MLP neurons of a small language model. Each row is named by its layer, matrix (up: input weights) and neuron, and shows model dimensions 298-425. Each number is 500 + 50 x the weight over its row's rms, rounded and kept within 0 to 999. Numbers have three digits each.
A block is one neuron, or neurons of one layer that tend to fire together. After each block is what it responds to, as a language model described it from the Wikipedia text at the highest values.

L5.up209:518491427490451511474534412504510520463538536453536442634480497491509556471540610550483481475520605408514516427433553600518593395524461498542584531482525482546597393459533560528493538578478377532448546526514500454495511469477415509533510529547448560446470491508442501534516459395440453456506509532518408381448516492478570575488478454483465444467480490527609448427560449525504448553469
L5.up302:520560463476558500435558529643636531467404496528502479501547505494518465466534562540473537537365551536486481464484478489557388412515473490434562568493481521496432420368496497570571439521474462460553476540515510485520553494574551454469495528535475528522485459532528478554491519509496492519492479524510538410506516480565458535417555549457491503513583512634444558432471470505502516560522
L5.up387:519548499535507483482502464548505530466605621526559441443591452505528404481506560535371495523566539487537431416491494505381483459558488534548545475486418510542586522481458537498464502397527496518477494514498494518460560434497547421557548470577623407462511487529579530611533525486552446533464541462472587401549512463481532515420532503484465541498457538463473465486521507491528471552541
L5.up579:497521556471522497473484448539376501520534475446554551472512446527489406556577496490553435600485522443577577429451534546499447461532413536615514491491524439511571538504520605539481557565478506464512532479529544477525574503492498446557518440487560494547573551480494470590526508555495554502463534440446546478559518465539620497498627460517475496506603518592407532481524512550512630531523
L5.up794:541507532416461592426492515475503460478483444455469499443507466458556424455527536537464527475489536492447564462538563539560514603573448482424584592497510467491600538400526529618457471518486527517485528434538522441487603427544497444660524457403547499541448543503475413508528461547562516437428520449460482485553519497472461461408565563507542420457522471601469491422492382424517472581467
L5.up1125:551524544419467496409498520527594450483538473458544547545460498480485427491573559455498485601549542480512486493436522503462521437516510518480528539456416408556509458551480508537471527519522454504540492495410508464546443458522469492508449520484475524558506584432529646523532546569546574665419571566564557504634478535498504515521488512430534427516541416540472490499533540536537446545518
L5.up1479:451498581478503503391449497461456446471423544540520436484517491396499476436488576529625524522503495433489575412429503497409426528502446519469531601448505446592665446420364486605590603548550491485542459425529617483550496510550484481492536509454481417487518584462494445610480511580516484517469578444354472482490529563548504479409553465562455483478615521567393558473537443478601456473502
L5.up1504:468569514593460492428516450483533503533446593547533460507591500539559439458524531489508497480531478459476438504477439569472466449498529506465513495410552481471580561505444439524463469476387388556605478525489638477531578449492523490543461511501522583512453549595534508528512598508578471576520491557481435446615423512542490574418575466497531450498463524498455490379563467504523485490451
Word-initial fragment pieces

L4.up280:517556551489530504500453414491553615507507550505513434451448445524482508392472516475545552542552538510572475560533417450511569450458463485538534534477429402440486489461461542507484485428567484563490539555411581475532584507510554441423456465522466494499430466445533540474542482570569511534450464487501455507515495494531430536410444502462460529551515553479481413568568495397529489443489
L4.up416:546508480509512483487449481498423533461489513551546506484473478493537461540522573570552470545516539425479434471431512480421428528501483578476518510510366519511489484545503592500528526582523431414597394453575495548603563464430494468475579494481565430571512541490533527506517509510487498514394516467453417473596510504573465515510533549501522450529614528520533576403551438464466452478532
L4.up528:562466425498494505515521485513524609514536438452480461566519559474560498418396576521410487514548478533586487454517456524486527553425542464447554431569517515467580566538489488449467504515507528524482450590478584479471529515514496437495475455518412462459470508411561433541495492469438471471516553380482543537429464372470427520511520522464513434594473521531586515490594469486486488451479
L4.up842:471583516537524508485512441536434479455507504445429510543580586377510519514553569512459504580524516418517514484519476570578491538457450502514578495504506422468511532417465480525554552474507405465385564510517551423441545474515480409613504447595540477545507528551516481512560446505490560473480541441500540519607491474542444615555585437494544491540458487476465469474531387535551452606535
L4.up871:567498505447446484459489414560596434485564575485417457395595508460515487433526524477444555551419478448503515485576494564446552472518466566475578567417485529557611589365499476437516507419531453622432491481504607429547619381518542407511516569577518482581436527491525388523547474468489457465504464466494495471522502548509511595440538484535465447551497512546520453510440443385570358586456
L4.up932:513500513439471485433452479491495515520495424516484542497543523431584409476577523560457498601472507449523464452448441474477597485514484548536481499553543562575585575538385559528518514449492433452535437505461480511459509475496463443487537425518563434387510553521443558536470500485426465509436465450465455451547534418504489515417607494515477393515564473460429547476543578476501528523559
L4.up1089:525551471456501497388419514498518535494464463543491457471604521495581482484496547530376595563506442513598498450473499508482513586498464565422453479540483520544666549461389537551579596514429423540481476475480541426441555418551496510498553464481547459477460498418547488565549538490499435516425569419419506516491478438558438634505581553452495418536665514588511563486526448514454381491485
L4.up1213:527524499469513523432538439499605526510545555475408481484535487490464473428536543453391497571566491447530431526484477613599500516441481476385589564556531435443585479383508533477498519487451397462482452503513648505438527484462515489552594446539490390475450490492592445507537533410560424546456572498484529430467583485565466592451540536460536452593462578540493530469556396505484416469518
Split word-start fragments

L5.up30:472482522611582522514516440535445484491469543529452454593518612587562477539458449527412592486503462485491427431506496514533450462509484504468504482508523490493469408432516454481474582472460495487524458533572519489458444459457455517566528502490470563538507403458499502579430469493396500406468437437513459436491517520528436485533406507531413470443508556550522540532475582550515517501397
L5.up272:525559518483599440568541564510559536529480427472451459554457493445524522398516408509500538503497526493490487577490512478509502501492468494520510597495555545442441435509498587438404505542471489544494547442531439518524561494561440499499489438557530478446514458569505550466568563545501567538587502560555491513432505574511380503569517464530554543521401469386495441484487430465539422551557
L5.up327:483433494577455497445461563491475496524489480424534532445589464497518505463596485487436401354467507430523431575494548389482548543523491511498552560557504512547531497487355446501481489553532466501343516499474501478588550381455519491520547476529463480478636585615576472500429458533510591479421505526431555490571448513481474467503476513529538507447547537450529513541565548540554511496452
L5.up600:575569573544467473493536545491456563483579459399526468481614506391497510554495485461508492431447574427572453510536565574445518494517496591477570540509530541560458495482469444440459453468567555478482459464491402512469468516506398471539460451457420557507527502515436591516495543442535530435449552464471581451522470406486519480534490518484369543517544505487553516584516562506509471465541
L5.up699:526512432471451459521544531525469464510490509472453431576484474532504486514536464433483587458517524483461512448437463494514564479547450434564545471484510528452545503471522526526497484439471471443437473492451346456619584413576522466519448424496639477402496555556502525460477479609533602475440518404491469509543540645509455538498467540536515524437484568472492527482379429584554514537387
L5.up732:489458484524482549635545578407494594559494669508517439498502511459493446513486406628466425488500529418508515505505452448511441468534556492475484516357500531411510372505493420528516475480500525512597584420509513504498532507443420462488515445455488458504521516534483485572556502470496494565427511474419478558658429364454634483553514503451468565575519551563427492477451495491512489511540
L5.up1198:547542482330513529497424498493508485456511608630561482515444479516510494559562502465537436463530438504490484435540566386481579481467438465521453596538503508485527496580445422642491462535506450438515479534444531568553463560513445517435598442417519467443479482503537530618569490506561472493484520513464496500520457522502437500440556542542602446509576477550567491491475463514560612595528
L5.up1591:523470527573493488492459564480479533499539498513502507519502436529515502562460581496479450482504581576512503500410565525444468453550519482466510602410506502542435529576518515433528479479450539469475504484470489493470597556480393488481484400619572502483463400524339441549488536523494619489500538463549545509559438504413460455453463442434460510501517576474553520516541515566502523459500
Table and infobox fields

L2.up936:423497435497573420461547582477444571505516472493511555508490419513522560625542511465546451543523559532528559525428493415521536376504448470473492568438531487479473469578537609473542454565475455445490561621513524531490517585499384471459532418578476476480513460492489509460574546515511469440442494483457549470500552419472403483477534410517513461562477531511518514510407488589484479525487
Infobox field-name pieces

L5.up49:531445528484421425549571438507460506557521424381522501497388477476559437473572472579577520613553390494466564451493529494527448551535451397498493497521426579472437602495558407481556619486545488513437494573469465515458456474569584517528453444517461500514485482520470510568465435475443476579509543527489503459489449407510479478484557476408434491536575420484408410441512421459532526534588
L5.up88:444466507526469504457481516455542566561516572542543474550496438358526505504492492413576507503545566505537381453455514503486562447482434603544557517550545450452474507530520408480429467574596473560518596548507476447517484507458437521441507470577443570499488500482481588537518487599569518474485503487434595534536476472464457469557483452598527525503512497532475491522440553481477493431546
L5.up423:512509529530493557474580478565566492445513538506579404547509551513537449483544543425458524554554498521452494441501486486514505510519448523527471531458548412507483424530455533545435509402455526477472505535533536503520498500463517504529473438500420391513536478518456501469486540388456643655530511560510526453575459502515458511519552543542531511527628503503542569505514517483477475487479
L5.up434:527543526539508452445493484500442502504556489542588408454507579484468542502539580448529580450451442506441523476492556577536438542508446504482486589453552444545422505538481454417478572505509480491537449490453531528469580483519521616467583500477568467432550482459528481486514486515449521478564498539485509497460452492501399517381465500549531499503545544446344479525464571420428488422470
L5.up557:513488516450432516452502513462538529519515493497518454490409488556569534497504597527411502444574510501506553471428539553529537498485461483502502534510469443529485439407429454560537525525496463427475498460489496577534506453504512471476507444441421448404564515483441541535455388490483490535566593462497463604545466523502409459532537496379557482534479496429474556400479478445460521429569
L5.up575:476512586423477557410473413543556457483490459505516482604521406559558429559533527444477482538418465527563405537482568484511514491516514527424484508499454456584467523486530477524488477499502427535498440495577409448445503435544513539448500566517442528462487525570428400519464464441565470464422580446482415486490485557515418460461523488485453548464552586485508583389585430549496630446538
L5.up929:498526450495432538486531387467442488411474382490492525401504492497471532448514531498540537626518460488502464546483495550557451511471513560509422525465449555517457467497384409501528491495550512503492489460431478528498554524507551492451474475433455509564520542614474542586433504446508465474551543449441443491467578527508462525478410517417542484566523599552445492498470418481498571572420
L5.up1740:500552443512497580491582449462560478498558564455464510446526468483506456480567463488470562473492432511463459493549415485613472605482408436474548486511512432540476528475507463448512496499431569458459542490420539498509468552489524522449561473513483512478483530454564574559519454468456566480551505481568403480446464410507453517545464558435563537524509556461396519453462464567438511524575
Mid-word pieces of city names

L4.up7:496547521398516469569556556490473489554474621456505486577594538516544448483448478496485529478576432536478422485528515430516451519476520460473468515517534505480496456489489472508480518414520517524500547450539452475470480492487463452504513481514496553498447573511514467539504506575467453520444472578445506494541448467493468447495449534504460517490453446577496577495595470447452437499525
L4.up85:553471501591445457540518476517594527491495479480520509558524472495493502484492454486545452400455459615451445535495502548430542500472522479472560563483446558475401519588550538591488503475440496471599518520529588533523523510459430495409566440410483455419471532555475494524534496469526483500465576448520391482471471552431566514465430462459530520519480492403462545533478392433631468502542
L4.up344:548537571501536496556517395455528378546528463497502483476509620480446455418560475409542538499484572520453486437523524519428478447463512555417509484503528621527565457452523490424538481623484540486527441492474582513492522437514534556534534533477488461524554552481511496542404505432549426570501525493498468387570535517424429560577554481543475500424513575441487522489562471508556481522525
L4.up724:517493575474491481558484521590542375545533431511465373556552596511513481441496551465513580429544641574459507495414419486517515484482509499426540468449490545467454542546492456471574449497491544502416548399548399484538463502483489448578414542423549547367489485461497535502483505587550575526503538503511503513501489482555493468497461456486538450514445499606528494499507524518415526557549
L4.up868:510488510567449472476460529475420472487427528493413520552476566498491625532490460401484568514504447635382451484420475522539453483470475433533553542552479518503550483541405588548499403473531504454477513514534433506428495433533520516487472485516478438438440451546422429481450515506559508464489512467455571524627523464552424481441580500543509488517552520464396474450462484413524522575558
L4.up960:490569523428519555382550427546498463515574380478518494533470596487568449445507349555555521459441467460502477553490484463506546450421444503507557488501442577482549543520507531471471569589426510476442513496511532467480501425524353432435461505511475480442494562481510564544437443477573459465526538523542502434476479539545485466534530443485544442578550496462457546519546499531593516496422
L4.up1222:494389474468579467563595421522481534474502486490456477599461472486476406393562507454428603376501579560488432530485489474491480466511471406461483536487466496488619490497510518447546614544509558494471464522452528540427554467547492419544491479573485454408557487513351437534544454584481448515474490442454496490562483516602480457544501499440421535501481561510501494497521526519506442502510
L4.up1643:530454537511527577536577510506534487493470586495491483575486449488468531511484460487427562451583476583540499441440488327467511462562498458491465498388460536539410445563504451584460463511404452456525520545467435453499484409537452513438532538571598546490525458459484509513453527455468472513565459520555472509515527590465624540533420516505534551457511514459577570558464463564606517536474
Wiki table header cells

L2.up1180:491572479489464438516474487445574482493471564518566466536493587424571547464504501485577484503487410472528478489475514508434395456498501584487542472488524496580509499576463458459463576480496577443529540491618542429490559451583515453451498491511484457474557483508645491486452457518481510462494482463493608483520474484457543468445502453550490463573510517490518446439507507613489541523477
Word completions in proper names

L5.up414:558558585433493488572500579451535449511607448514533404524527460487451539410604466537504516521521494527502445540447455474571470400464565502427533492475506475464561479437469406484545575523505462422481502519445607571544504457558453488501466645469457498479488555517522445452488554405464490445470479430531454432519582480523463465398451504517556515565483562482479481560421487456433468482448
L5.up451:463444525466575513573535555459483403510600519469492469480480474602516511493509508517541518602462476476523458467547453529486410455516528472434540477480583536420487487502438476460556460629428410547518491454478537510425536438509509487503585435465411377583528514417644558492509481480484446525539472485425546504496516526483501510506527462462514483502510562511472487513497494459516494434502
L5.up816:495583486542457519451526437459559483455574606471515549485501457459566518494580493512412597448443520502552441429488518511571473513573502507442479576427417497560514442441420478473430510463518473515495575564429491455465541459547568390450495497549463441597501389458605416471462528513494542612450439487532548498441419496496479535510470493505546504599464529502463387424506495579569497540455
L5.up967:486527546507531511504488512521594458485547500440479444417447453501552479489540556514456494524500459480580507436467482519414528531510523537391544550407479434575586464433529496490532554421492502493448522515477519395478473491571494431461531558521432474461515478447479451508496570437399435501494422477436488427465492533487423479500485397527516491581525523517516384537442485453570487445458
L5.up1015:500533619501494496452636548480551444487626440500527461448487530465483532528520560548518572524519544417522504431468536462513512585490490517489517547468529544511522572511655560369528541569491522509531486581426448523563515529537584511534513564507433440515471510454486426562521469524479446511568400487551521409528480526512527588509567519518514453503444530458502462364366514384511474449450
L5.up1173:485554657387460640496496668597628509474457555529511456511542410580500554395579566472529504599455445475527520428535510500443583499528557525490567520492545465530539480477467498496451508472478412572476488523418545561427544529439430574453473404491440488520477540590485480484469484535392500484539461621490429499485455430657450517484456542514476513470504535457471471535404485533479379519552
L5.up1322:516515482530503469475561574538565467504531539428468451458483551523528543448534444476563494572572448436518525474377534507470459509470466515522569525385534373536482487414464472425457476549493564513465452415497480490456473467521537514496507557565470508422487454416508435504473530466463498552424376430474549456502526570488452544456536535517508515640594480530419330519457460495536464506492
L5.up1566:464461604395486547527481507564492477546570555493541491487492505534505523520529506550513489493542403530473557476398470494388491403464484536496544510429472539511549470479503498437484475426522516516511485565601597466424483503471516445505516509588471589490520419464489523417500509407533474507487456555476553418519468563504497484486413458448488568543455506497563381506442499536571522508537
Inside multi-word titles

L2.up1611:520536460406467556571459483497504525535519440471420529462528456495522453463462500498521456479469490547488460521496450527493494513500443439493438413492559486497483377530412453355545560451490494498543536480520557490521489501557419519573506565569523488568408483606463515546568567488483490445585491477508454467491508524446418516578512468491536454530470601466506624550503531447567576519524
Paragraph-opening temporal words

L5.up32:505456565511526427493401444454457419467587537505533519486546564519521483428477585452460530552527475588491320499468372413436444598531533540495496571469611395516452490360478520499486525554456541502567490598472483561522627469563487530500476422518465494574531500449408561406405553531567555529462526505577561560532410515553550416538487522466432498524418375460533543518514477481511431512543
L5.up262:536453552444530521529418458457374437401430486502553440425504500472457433524537412515415480553540489505526505535504455492461488392471524486457481523456531544501443560573457502525515598477444525559619472594480560499398555477511544518493397439431468503475477497564428430529521468400519447587414572494455499455449509538475451482520458550475489539357536571588480529514485467405512467532516
L5.up338:422542508391488489545426462433480524486552623549461488431510463539425487519524519483480508400439474549629564475442516517503584524555486494503474490458515521598459476550555549488575427438585522536512495587501521543619544481477414494473475523512548468515459513447422472498484522541483580328479557496517457502485417512484468428468519501510471468502484415453412450563452420444552491563468
L5.up602:435503543467462510506529540489428507499463436501478467421452492596533493503502442488357483537520546478559654451486532477493529433500529479450459539504509549448485502535499452442531488447510493478580497503522434483459544439512500506467423417409446428557620620541555501447457505469558532559468499566570461518423580449538542473466613520393461561504550470542470512495480485524474574426549
L5.up754:366486453544452531509500513492553603507536531521459487428419540555465469526430466366523490467503463471545470455486407412449479458523513409513515480512491514512386455555516444513541586427547455565491402485542546535524495423525432498445514512517557489558458511439463402474496509575499543450474494480464481412493467524472543554513466507488442408535416495468524596474471494403491487439466
L5.up1165:632518597458493522470483447467411474480457515438534460415588574512492432400579552602423572557502577448456509536453503473498507506392454487489508553483416455457410501573542519452515583460511498575511620516454486479499504507556517512516492393471518449481625461420458527457554502446456522519503507493493558571494521403591527497524483542405423476450478556541484566508520475435495540546459
L5.up1335:466518467473505487442550489507541525481538514506454443383471486518513474579498439516473482440458477516595571496444523485417535501569549524465466486490476513505509474417566559399570551494566450540588449611518480483406522443460479524555510398440555483572551512540507478449573475498521445544541552489537567507394488496473472400429458563454477492479468501525482540522537478484575473523463
L5.up1741:471604537445511470482517402466460490459446575511537422402473452521498519591506492497518554521435490532597512530477450528497508458472494493454522489562534563541511484562481492462507446458501439528486491482563530460481523478471487507508474452487571521537453499527444529520481493412510434509584597505467555506473468465539559503514519500504485441413504455533474586440453572439484552442527
Proper-name final pieces

L2.up1274:537526512507447464487523448602514543501458466464422538375565510428431515563486528478496526505499513542423610449529433533562535451552481487533501541514447489477420442512451496462563541342495435499511402519595470525512507450532504577468480487524381517493541518428495495514424535481486512511446445553469533528528497490410463496533515548547514555527562419557436486498427527392429504508507
Place-name word completions

L4.up103:479561446488530488508460539497561470579499492459483439390484531521522524490490440496568498564524465494523502464369513440477481476515436494485513510453495428571509458463515408464464548532492464571505450450526459444423524501464478539436484433555487558509429498447509414520553437424438527519394404485330518443494522506521457608415508506487487531608455520489427297551497467574554475499574
L4.up123:533601537561492478511499451445574474431536621432430484532535453480488517509428526431527538536549511525551529493456540495500528460493482554595458496492410504562383453505530528503467514497607502541400497484448503499502515512496457472449548529462476504501481448508557525502465478437564496349367552456450479519537541502543521573562455402460510446548512505533467492544541531440532498478411
L4.up838:565453547457462544499570462350602431485583503454508417458433449575513478379462452589436481548432579468466458453474488486453396473521505537510487575435529462519516584493461452513489519449462505526482475520418507489477560437487599480468452593509483443553535468502568441550513493441577514430477399422571544513487524557503509461506562576478501567501477572528444406461505492488544520488367
L4.up1012:521485607513525489489471506515502378461563473483471365539511556535468534433537558475438506481508467620501388486523367598571528486427458430498559606503544510517438549484440540458476442449487587468487554538539542481530477493528533496448546529474470395405516508560462453447500510592492521477447500562473585445485595546565453541460515476529498568483393509485453445465464562548502510423488
L4.up1311:479575540465437544474559587454508496555563546524472469444428558606457429463507526497503522476491648503582447601473457482517486509544508507464520570498533414560505447539336461522495408483542563489472504397457547447522454472486566509446508536538523491514641493484476379541518448512546444464456427491530396470418458409594512469513463447630534431491540579538454473381431484592561526482441
L4.up1572:535505510504415452535506451462558485465584549636434424457498505471573573442513526485500499537479511509515389444463576511550504465489548489494512463527466510572489525516460524477433495527525539431489530516415619429552478469516425522405429515525539506517499502541527466481552500449542466383437414460402614500506540487492555612467418532455467564478418613569553486467518474550436478466599
L4.up1578:545508590514494515457497500502604432530637502479490428443504467505517468417576490480508563467475572538604525504490541525539428442475508544496547516467465462528505500518410435515487511477481537501459554436460482395575499507545586561530472527493502465543506518437510470404491505434488484459572508471494559494435546552525476526511525536542473519582536578488433484489419454443515537409486
L4.up1683:523515520545449481453467558424496521453547538525529506454473485465518493478558448519469457463480584494537423563440525488583520603467532442432430508486523603537466496585509545475389473523434504448529581510537511503542516451603520503430460405539459526541398564522535522455541570452486464457495394425546518486445573422537461550424484542552423546554484456473507430416423463530457518464436
Word pieces inside titles

L4.up53:456496453483480534548541612489525442484538489520474460498535501507458536470450513421579447558477424406611588571444484495394546490468493451454505467466528572526504465575446444533473529564530489524478489478582562524551500471486448441477512495467471427640512496467508513502417585620541533497509550360542458522427481484461469504501451561604473496408469413514528445461462568504551471519478
L4.up117:431457519536379425524377438483563477562480575584480451482559420491490478462543542446491506498460367557487449482569529443475593471549570531525543564516554545480445405500496578464443569434549480519519444316602527538463494534464421490402496467495538471571531442530467584520426644481546493610542482521527523449469494492492540611527502479555493455505443500545458455471590527484511439505519
L4.up720:477501438557578489525506414481512544508436497532401451494503479521456538510461408401454507369569450512570511480528495449458467511525419541538517530455519482540451489516526453564583514518446451446507470551523531421479442456472565454426478384546416504479553497484494514513494489479483452550552492401391634496453452523496495539542512517472477405537700559538565432509433546523458487461425
L4.up760:525477488558460429580475569563573470604499482499401475494463483552558509484532513480535503530457563527485458521469509435432497447433473613528498456554541536640458520472582499541473564584501412469534505454517544506659522536525494444507473483418551478524526500508419468490513452519464464465499483360445531568532494482573486518457579492467532482479528460464416599460479470571440495521502
L4.up823:461506501522470508564553516466543452460431514504505476395491523533526401509434503377422586487510394461477451491453473372451529433472540523549498601454562514619490439505512441532530471503488471601512564505590613499530567481430484418483446498549586469529540453515544495539517527528520453525500482528550445395501467504530561605480471492391584402416528459483447606529498482523509587572461
L4.up1055:482418479554553422532609512513487556541509488522491490541500538447584599541517465422536480521512392508548370406482386472482525514435515522566425534545526447522500365494528482580486476567537503575606517537580522489546501517425508527545555477561473452499489524508547438466444511591467454395387444458510519540576541477416482545537538448535542424434502501460547601521423478542560446458558
L4.up1177:465523547564585454570574584560454522516420493497421501489504496471477533490482491434506466323474470522497495505463534458422594485580579514486463454511485423507522425466491473556563556503471533577454618527607434403439495496496596529466511477521512499447619558472446439470499533486414445483421439501504389442477449462542531433491465556436533551458486458494559607478454526503492549505545
L4.up1565:467635425517388433474533453506574495462469473493456396478541531413543445465488585484500525526521455454582409567436463473509457447507511466514512519549555451554426493569577517547499454544473534518568506507502582462483631480519520470431491521446488528499516559507546539492414418523475565636506565536508491437513447464461484459531445500531394517496431577536517482534495494422509478483547
Academic degree completions

L4.up115:425601479496459528605608471479566503514567509462476518435431537497526477510483533508549540508458530543565577436470498432481525570481553509574385549466520604514484506457525527492490470405477613481549448451460535528494465500442458541431519502512409442484484460576407495472478469552566466443480472499499551481571475598423477616517468498508549523528482464516618537450413522382499485507508
L4.up395:490502497393508456480534534468505498602512404467439490538483499575516518457542517506527523589545507470541533486488553482512430568503413506443506574533515500553463537511451529637491591496417539509493502518539490520485495593630498536426535504564480558549578526465480512535493646476473451473481506494468529477478461566650481491499456402475483558543437507578466593410549500479487460517536
L4.up483:494550618581502467495455411417572437551578442532504438427488618419489458513543408559473504520486442586418536476536542417453350477474627502489382567507549498559490451561512413409476477529471564506452453512524498400534461444532498542464459552572394518496573541488469568525499450454409515480533487520496561450508514551408430541495434539437383506563479514525524570464467519511505539509523
L4.up548:538509481438524506492603510482497497591443500498457451432487478520501540523529503519406457561490522517558450539416577536465508489478576434451496504509589504620535475532512505542489572481521480508478492520451525562603526462468486378513548636528454535493451474490429457507541448446543488440494539492439561470572555499447496466512439498523490462472502585444424447502500422394533475554452
L4.up552:536537500474422394566491467443503435624476484464608458496465523450589516479514490461549482551457379526564484555538495532531533543502471440410502503521434469496509519462490496570540567467500473539426517577522529411522526525438427533553535509511418512581478501434604430544465510496466474461506436578456491476535516440524528440641517493539480572581483443531400467466437402467558506492538
L4.up559:468521504523503447501471485465506511594468430463509624504465515509473473498555473550523430581463460468466498535534587512529577548455494531487486538566499575540488428521545434541584648561451557499505432515459596489356510456448448436552466518440473554430524552468539486554470594481417554568499627471521448461501455392456411591603482467485509434428499464526457499426502496464506524490526
L4.up623:458518512436555551544552401440513598551437449549486464462564537524545514530517436450576506591468587559507457523493453539512456465542496449512488515568519577469499578544523542493542494520529517445652503522438601449518499555483520466514603486493405487513557505544470552441540528445517538438457421568464514527553504412430473493501488454550410497549497507496410451515554532485457522537474
L4.up1308:451555546492461506571510412476438484527441411555405407541455508473431490598472477512531460564520443503610519408478446547642453542407515293556468556450466504498538481461453547541481592474500510520498525643592450494636502502483475530552495475480443503438519526549480475539562536453525450461449567477498441484510463557428477472481447607508471500511482420472498508480446494427456501482502
Sports acronym/word starts